python train.py --num_hidden_layers=8 --hidden_size=448 --num_attention_heads=7 --num_key_value_heads=7 --head_dim=64 --intermediate_size=1792 --vocab_size=3666 --hidden_act="gelu" --norm="layernorm" --norm_place="pre" --norm_eps=1e-05 --positions="rope" --rope_theta=10000.0 --rope_fraction=0.25 --qk_norm=false --attn_scale=0.125 --bias="all" --tie_word_embeddings=false --parallel_block=true --init="uniform" --init_std_qkv=0.0204 --init_std_o=0.0204 --init_std_up=0.0204 --init_std_down=0.0 --optimizer="muon_variant" --learning_rate=0.0151 --lr_mult_o=3.0 --beta1=0.93 --lr_head=0.00702 --max_grad_norm=1.0 --warmup_steps=200 --schedule="wsd" --decay_fraction=0.616 --decay_shape="linear" --final_lr_fraction=0.0 --batch_tokens=262144 --max_seq_len=1024 --doc_mask=true --train_tokens=1389000000 --max_steps=5299 --dataset="wikipedia_en"
MLP neurons of a small language model. Each row is named by its layer, matrix (up: input weights; down: output weights) and neuron, and shows model dimensions 96-351. Each number is 500 + 40 x the weight over its row's rms, rounded and kept within 0 to 999. Numbers have three digits each.
After each neuron's rows, "fires before" lists the tokens most often just after its 100 highest values on Wikipedia text that the model never trained on.

L3.up1491:508502501536522414543525511418537448535450484492477530532452446481556586538501490511519442488466496451565509526491520503522512587539525472483452514458463480486559416545454513534498426552502453430505530489516489483516476446528528526486543527502490554465492448474503517490515472531518482473473492621454534572458534490457418525566514515482478453511469515607481493492414471446552569511445495530508577405502520478516505499529585531521467489558527451529523541548425401507523483617591538509468469494464467522537443530520537565501483492564489494538496413455515485476501534523554507504558529573544498498545468516537486491467545535523484460427512519466488493513534467424480407462509484524504457552468412493442488501512528442470464507498464518481443557540575518521541525474481570
L3.down1491:515458456450488531468476519497564460469566491493520456496516519566435476505526486473496517560492522455503483490435518568492488546502480458476550493522483475479502581510573496519480478527509487488555511590497438401468552517499462534491592476489512526506556489494482474500495465466522497550549478412483529522550554489443546429501503521508545634529466480498468527577490509532448470481464481445542536502574503530497516537532467543525503504491448484501535576486441519554605579451561497468553488519439513537460534487555565547466491501505483476552548525566424415485466492570467530521457478524471530488407561515516463529483366536460561556470504545533499531511468467525581544535444487546562502510518459476484435491467465533449480503513531451490501401555548568466480469589445514
fires before: " ", "-", "==", "S"

L3.up1285:519503529529493492472502453470522553574519528514575509535468489530513519515518475500483398487380517453474495488502571509480505502507494548506520509510530570510523473444517497513522507492522521474525457469527482489525529570592515437474452534515539563494405526512498493532447403525469514430499463518423500526489562522445463499467455484540574529559511473531452416498466482478547466497461470491497520504489428494477456483493479484506526598466464509465517527537486478443484526473491546505483479474422504452495502467465509471445521524622414552551518499542454436528370472513469528595524554534512545528458530526487416467502510479484513429466420523506519475532454494498546472561485515519484516558478430450501508476528536490455556559480489496524500564520457567538495506502484421
L3.down1285:555517528500498523528464527468483419527483487521499486467460519537551537503457528554508526451475478477544477524539499490499499516429532402472441482529525505485509535581516509460424514425596514492527560490528522542487520506501528553506613494448464532483490510459482540448479540471555436449447516460462539507552404438550462498501505493468563563500515454438505522478493438533512550471512447498450518487458526449554480529515549520476411551562478468509535465483461438460556395556577510482572482505561529548562458464490462525538456562468469481443529469479482496501456540541441500462493457479443507484531518490531528513486500515488467484523423520528508516465528508438493485458508497471568470451541545526434536541499475524517413509465407534517497478501464535450525508552464504
fires before: " ", " the", " American", " —", " a", " —;"

L3.up1709:506436479532524546468465546537518540489420521512446527538565489451496544585522520492501534496501541538477547530470470483501590459546516494486516493558566427449448552437504520518468537428505450528460428449474472484482485540480488452484483471502460554568468456469503478463428456495476464508524494496541508537547479504448370513470550473392522410475509474435462426528545462517480589524519521519523527509487511473492504507487574474550444527453481492455512487455536527500478521580421498494537494460425521546530462528455431473477540471492494433427552470493523505475519541453501482457509480494485529529494489490588545524446478475494484474479493546549496498523514512480493482493531488561477532521517518520464535440587450517579542519462448453545539514510534493522526550454500535
L3.down1709:446548467437484533475498480495449459456555509504484519472516516532534394476500562533515453496451484448519435532459503509527344501504543485566529515439492485591559481519500500555474441515518482455540581518447505489496548477526522500526485510465520529475532578510496485460495467519445544455420533545580514463468546540515579470576428475473482594505502569518485561524442494415495469544520548519528525479530504437499529568545511448527544503464491561443507525505550488431525492474523461554525471519491456492471529448560523514543513532488481492501576457461489416448544481496513526462484518505540499539531493534458498449495476513570441565437519462461525494459539476459525542442528520379528509540480545571458508559526494455506504539549483520427516558553441504531482425496584517
fires before: " ", " P", " R", " n", " G"

L3.up1517:458460542525504472485504576487482490524529479415447536477481499479487493457480457502515486504560513469530523529519482490531538461536475498592473517498543451583492493505485442480500544508549530472454524560521518456537466467438500471535470574519476457474558519573493529568448510484467486501460501556496459568473510502474432531436548431496545523530554433574489472515478524539512473480535500479439500559428512478534459480499525447520529499477452531517503525485464529502527500517568469437436469540507502445494574507426469460498531527419438506438496542470458405484474485539534463475509554545488440437509549446483468542552531544432514570570542445404518522547471499484536439471482499463491539522594484512444528442453483447440538507564485525470514491518569520524411539498459507
L3.down1517:512513519479531486469453393495476565473492596529538519561530494509535498472583528574505509481464510569474500511475488443503524458540447487476463499543514522432490481455486561528465500542522507500522505467443494514552515513553545567437553469534528517530464505483542471503500559522532500505462526485500514457578529510460572458464485523521474480486468560449534491518528449483540491558511540475499499510560484407465476543558475549482472486417504482485433557473449501480566469533476542568472541495504449511543407500427439571461506478575503499505546479527527482499487514460493526492506469521494523542496457530501547480497512467563451448434515477484459541506482522559415485452533455499594489424468516469517453546543513460498482478473486483431393474420530545532617467520529497
fires before: " ", "-"

L3.up1756:494450491434485621483501543494471528479484422534534503474549460469429520494481480555468483495507518505446566460524566450484521467531485502476537491479551516497500547390502455417529507438528494546460527494479525469506506542486557476506504473515473558540476446481483513428470505503497546475549565502522597478403527500410476511454493481511441481530527452463433439521609512464561529547472460505482440440487514526476529498518545513544470489517470492487551446435489593457462488484526449483480477473470404511497423541470527432460528530598557530469532474523545592535484578555564520467503530481454465481493516484571558502498562503428517491453462464499488538527477505467469554498512486483496570451508459485444499464448450596553535534502480584523537468486469561535469441505503469
L3.down1756:481564442555497431529506528479529561521480496460519472514508623526482497538461511470552502535558499488530488519400461489476465474560487523490543502450502526569520469459518518511545487555542520495482471488486522482564516542485532551595470508507507534478532506484448477513492394452504470497489480522493513547447502449557538481490501528526505567470505556551531526580516507457563513481490441529497536558559549508543431498470437475477520415528583556469476532488402518427469536468502524545547498529567453476449540509553469451573514558479543486427478466495487451463537515451519520525509562528500529515533471483490578453459412503521478514499538481479508491552481577519485594463449486510547597523475433490518588519507503475506418616579491525510532606515506471484463461447532487
fires before: " "

L3.up1177:508480501516489503512459503536489527453582499516474500503552497494535590460511563502491450472512451437479489554469515527486529568469499571473486592430503431579541525512498552447426493535482565473523415527516547564457515541534516470479524435544502538481504545517524463471456569522487523511554506483446518494532487510497543490528461565569509541492482593541451524454580595457516508434566442517463528510466566562474467511491486440526512514497519497507445470434510540427462553472612484508531475465497508515485521552490482453513511485537528538500535536508492504551488450493538497468521493522574565472429509422531429508520489521481520528510510445500418523500462485559490484433456505507542498558491514466518451513484501502446590456516558500492505546541486485569483577499476510
L3.down1177:427510530459499500493526507493524483531450441532493476475475532479459509477535383529554526498481604577420494439514527475447473488515544456559542382585449586497517479496515447522477551452486430483502635498514512471566437481506457481499500494432499471520495438489503505524494489435525466475418423554531488521462525459494465509483455479476486411577540494471550528481476544549530444519525537517592525508483442437441498502544491533494492497507507506497504559499464487532511481507435419503436487509523507486489541527528513510483529469456515450534490523520474447479473544493450550488530519469398473473461422495487519477466544459533521500551504520517584488489484519511511527531470482532490445444450451555477517470516567537532425496571491469517504422465567525470569489514507536
fires before: " ", " o", " Apps"

L3.up1512:511456486554467544542468523428552531502442505505517487465454551543528458534477587456463474574505508509551496516498580498549518523507464547508511539485469510513489493487494444578513491478556446546508467422493532533531501485505463504583464461518413517484508487452506534458441604475533430573580505469430476470538485434427552497459457451506471529490527534566491485477484456549495497463509549433520422537513416523420513456416486491496463479519488495427519477519436413556533451498538470444453574497491532535515470550472477513513504554518477490439487537495467416569479484509546564500526425486474511574434517575501596527500499509537478479581524588502545487470508468504460576492469480480495455501451479524517539455450483512521463466441453517498504485556518428468509524538542505
L3.down1512:489537557488572456528505384502477482445504494513587500531586508506490495476483493520449438520597532519509536542475451447509511417473526454484435481429494463445463417490497508459494530588487457418429494560478436538493458516464448516454510482502505491457486483477493441511430422450416549467512523480461514420513500491492534521497475596535447520458472419485483495502476456432492548549447481510478592427502528542515542494539581488474600516531484525563512495445564545412460533482512520502459467502522477489454530528431592441501511489491427512536529413462507523504526493479482437503506498517544436485529499482475512467515515530468463477489468488563547490467431471514512481488465511501529607432522502504574503584454490466503631568474499419586552485566488486399474463490470490
fires before: " ", "b", "00"

L3.up599:398444543474500547559497492497580486474433466483510532485536473531500607535540471455493547509568475495463510476483552505561480527434534544445475478486604493466455459500565443567557483472406502526445495500526466485515506505537468534447460502451466464515490502480490473440510516515517489443484537493515559563472519481562472479500538428486545487498522535459511481504484536517543470547555480480574508470521460418468576416582523559532491495453511458490545550466531478496417498467521495477496448467435528517441525504533536543534440474554534564511549535525462459531429499522473457474491474600483557523469472496529485467535484503529493518424439472534467476501467563561511461549518576496505446512486536544451503444514556526526492468463511499485548487441516498495481495525553406
L3.down599:531498497508450502458526524443415552479526551508429462530491492570536483481495453549504569519494521525471558450496510491480515474491452506468522561415453496494477453524503549518476461442537498450464547548497577535554578466549511531524505463535550586465526509523538542525538348474485463484444524519518458531502470527472545527459484483495496520482458525494546485465541462505491544423602445520531456554516558509463477476497457485565529484499547501543586501521487542443574549577519503539495517431538461521482469521475482534415525526519525483473471482488504427478526574465507485437515492426479530379517514526507473517516504552551572464508510521461490471391479491463555472452460504573542543524542425508556498562483478481479468514500497489468458464530543583492497547484460438
fires before: " ", " —;", " I"

L3.up1213:541529488528569458520535489443479552442509459476452519459546397476499497493482543465507490499481512504503526544530513589485530497445457561524469473486465488518563550537474515566531521451528484574461489489491470535509481516450521454512493566425464476515472466540484458489526485536468532492518444544537523493525467468472478515500527466493503580581478525557503616536507492522519461432558442537533510448489449530456501496499605457476569490569476465498496504507441509460484448470510531527547468511514451444495462502557437476547504499461493495497483509454503562387461570474531484468497507531539497542503447561450450466433491520471443497464498478552488537410553497427604512446495449450534421525457534501464447528551581556446501531525483428524536464519487557549504461481468506
L3.down1213:403536503466500485577572503533475532515544493538491534490413517493494543465536465487509502584508489469512556461507528512474496486454539539508504488503446531422439516543468489397541448501581493447531486490513463511565541473529439494471481524427482520499473489454511529535555482474458543477487488495531512524508564590495511561530484507492480492473466484517487467511475477482516517478466487532506489567464483477478469481501510560498507439492508489529509533509569526513528552500477491475507478478507577506509627566479568489460479459527573491498483452547491374521484514570508539458549514530493477443582541463484474447566581506496463528477461560466573537411491435520537506484504491497601488516487432444547411484420497509506519488521558414459546537560530515482455570491528532
fires before: "==", "===", "In", "W", "S"

L3.up245:413514536485547522552536490534497445501511543512424528484459463560464366527486510519548488526549485540469511483508545380497515546497511584436517440486495485511483479519490539573528508504443530544555552443455471526443519493477527472533451552551447483521504510494461456492511426503474618520555558487462545550506496523515527473485517482509481528482510445479470514463517494552493500518520536479453504497474489486485513476524487483481451586486457488519493518468525502554505456394418528564546469504519612551498525538521516449516542494488500501501467458528521480525510524469521478531534497486521480473567556478436521427536558502528502519494516371547530477570494495511652500470464477478507395507473562468542523423523490502505553484498426464487474500490474496456432486504480537
L3.down245:487533492475493487499451500456491469494480523494507487480538427555528510537486505463509536524494535533451455523533464508570452511583523441537459469542509581490543514552574474544419548571478540486567601475541417466523471461531535489534480485499496463512523573563528518484461514513470463487511562533485483466458565489435468483485521511472562557517459509493498563519491486515545496541529503500483527510561418509511530518515469362506457511486484519451541549526532436477484496511434490396488538534563530522461462520522453469403553453507564528506513592490591595467484538524486540540521486522512506460509514530472527530523466508568493522537505484478473508483581498562510529494474517502552490541480492480517489458528478432485516529390437481444435473532501499479500469551537424
fires before: " ", " the", "ly", " o"

L3.up827:468483472502498591505488521502544549551524564522493504492473506458505492573507485467516489462487541483596471541521451545551579457502513440481474444448465507614457438475481493512507468474478515471629507493468443520485491564494441439516430547553525485463474401461508513479536532467477517490496506472544467470487516427527486526531468573514437487471573484512497522536498476419504553516501537492518575456425538477474508506444548452490527529453542498463529443502502560492529506552526512547506542484529429496548474427563487490536479459531441518525416529490444507469489541497485521413466502549442512479509558519511475531570567519499485494552513455497528556492449435528490486441456514506431413544450462444464477470518546491470521462500536568518508408508483532504471523425436495
L3.down827:517570482513535398458485540500492529417513403457580484451474518504546429485495566437472479452550516526477543449444467457457414454486492480520440481540455541445584515479499517580533526558470419445471566585525511512506495509543529517546493563512519517545525556512499437441483517510473503523531482515457506484534528455466517556429496482487494523521481529512443503510542496570558463491530458520531528457508449470488467582513508551508518491524589478528575475501607460475453454542510466466485517516478551507489495479503519517539552503501537494514509506504493451457472541513541559552548478491502488463520412523515540498472503439488522557440492583520519466466481496516531574555493487437484621461574514550501471497433508449515489469526441487511482538529487533518516508550536492
fires before: "==", "===", "The", "In", "W"